python train.py --lr_mult_o=1.27 --seq_len=512 --steps=4323
MLP neurons of a small language model. Each row is named by its layer, matrix (gate and up: input weights) and neuron, and shows model dimensions 373-468. Each number is 500 + 50 x the weight over its row's rms, rounded and kept within 0 to 999. Numbers have three digits each. A neuron's up and down rows have the sign that makes its largest values positive.
Before each neuron's rows is what it responds to, as a language model described it from the Wikipedia text at the highest values.

Focusing and additive adverbs
L9.gate2022:386489477436525533478554574498517634593548579439485493510553476470503445529517535423521511497417489577487536566507484518377542466484449465415600527507521530428547476412434465514496413405540504523483434460497475557510575494490410446499505482422380470446580379467490532600538474411532456534
L9.up2022:527552572546485511574590472472477524503531461463435452564584507509562482449503521470552518554489484384580527461533529545502510509498453452411506545535457538513499493457498484484533546464467462510516545474485497465499571474610433521433552558513530512513459519527491567512544603462483529499

Word-continuation pieces and adverbs
L4.gate1681:574424553460442573462519504562528455454518497569516582528519563514526487513464470380432467512418500426475419519430521538466488451474533315586492414483519465541465503490613466530498542459448570603526406454570574441496539441410494445471533504536471526527542541521559508472544449583386547479
L4.up1681:601475506482453485597542511461456493471483553416591441592509509558564456429468583481521512488424550462455448435467528546539541523552385426504436514463534549530489526603419533524492511422464486435504518462523434389517480478406493559530625507418488503443510477471441453512585549445534519501

Indefinite pronouns and quantifiers
L9.gate1263:449485503524594464497541487517429471394510478463509396499487401527432457534409550479523533485517466552525467532453464410518583537513542522476531486469399465522489494457533498523524509529432559516463484493578400471475451583524606539460464597472488404548589512524465513447529457554422493513
L9.up1263:504582491405481446474492521511538500532503498494611519449470509409438510540477503506549556492607583527496529511421411500470509511541443471538545582492512517510450566445545439517506501462424573577544476483563353489485579589520586497492535463520540532552490434479608472480504439456447578505

Fall and process nouns
L4.gate926:480507652524509478483436530474548543506594607460491493459504448468527586550429526505455514501528486567587545550514567518500489489465508447522465536473385453477617400493545582512452547429434558492426535555525449480616476433535519437559496506463552478544549523536527494492499501523478441545
L4.up926:485559478472440424509469547478480453489574508542514445489517523474517473478451460472501553520563486597550435446538463514473458519487421440501484548487507432482510481483529522488447531538548613454379529441505402495525458470507487416565515487470451534539517591515505508513484452523537450547

Word-piece after initial F
L3.gate1598:497479467587522506457545495503427533480477493489502520440559522463593559489486461579476514462446512473540385611494583552493566413525497473483448509538505553493546528468511508495532510451391466494435500478551561550481556566565462479461524490507493468584542429545630503489579449450464534438
L3.up1598:461486402615515524435486492524523457466512530517506506391501511497562509491581508522476424499541577490546509462401536510452447484504613481527491493492528473581547576512453451492525499492550570500422490525510492557575537511556545510507513462557579492479551563460484528572543495345496512456

Mid-word fragments and codes
L4.gate1089:533569602535478409510460487454541503529419371490420545535499579440466491517476543552547469457504464512473584574495560585509528530486403481513461522540564477537499511489523498439496421605494523540525543571485552582491448485453489432517476521511579536484358429425393470494455561515575522528
L4.up1089:574469408474392428481535508514519488463549428447455594480454526576476507549519479463489592459540445507512461520484563483530484475515527472529587491538520537425495510529568565492557437577464484566505406462469499465466594602415494452453521500542603430546483484463536588528520474506533513431

Adverb before main verb
L3.gate1860:498508521553475539487527447571433475500533496509554394495569573575516498451447465427462503521472454536582475485430496430430447470433568482549477462527452501462526439508522551595502464598405457484521540503527451468546440546506489416501527508491496464463528470518539547503541550456421498535
L3.up1860:472475542458425438475530535602449458584491582544530505499451547503577475489536528447454554501468500471463529661499605451412589492499583565523512381475508502512521444519540527604582504449448491480425481489521455433512483538447449417535494381391590428463535480420444463436622501448458404475

Word continuations after Th-
L4.gate430:532507548507473512534522529472482623509521490488547434493528487526475559532500544584416572546480630587460465578532550532505441502557451546473585561515515487485410534462496599552567533455531441587473530389394451485545538454605476511451511523508578463489444574531550477443527510495527502559
L4.up430:470477517487470573545504533505565581486471510503515463555505445538434511523514432556378467495482459491478497573498595433464455531610459485514609492528493503460464467535450534442533581478467581475509517442517473481550536563504450616516522456588514514583505625464478602466476586470449419541

Word "public" (noun modifier)
L3.gate634:515405521484544483562531392587535575429548529530562581520483491504578417559487527458402485568467440521511535556520478548515589608494438529475419559454443492526526473561512548501520556540546410459538450558555518490468538531520476522538473504522497479570493504528454533485547477474562478443
L3.up634:530534574463431492528484544511495504549477418588475500528482537551497474503469546550454590515578521488553468512478459550478586446494415500471474497513466447488522538515472602425488547587503582574497461545501435561371520492537442535456524509495548512496525467536575520456497447517499564467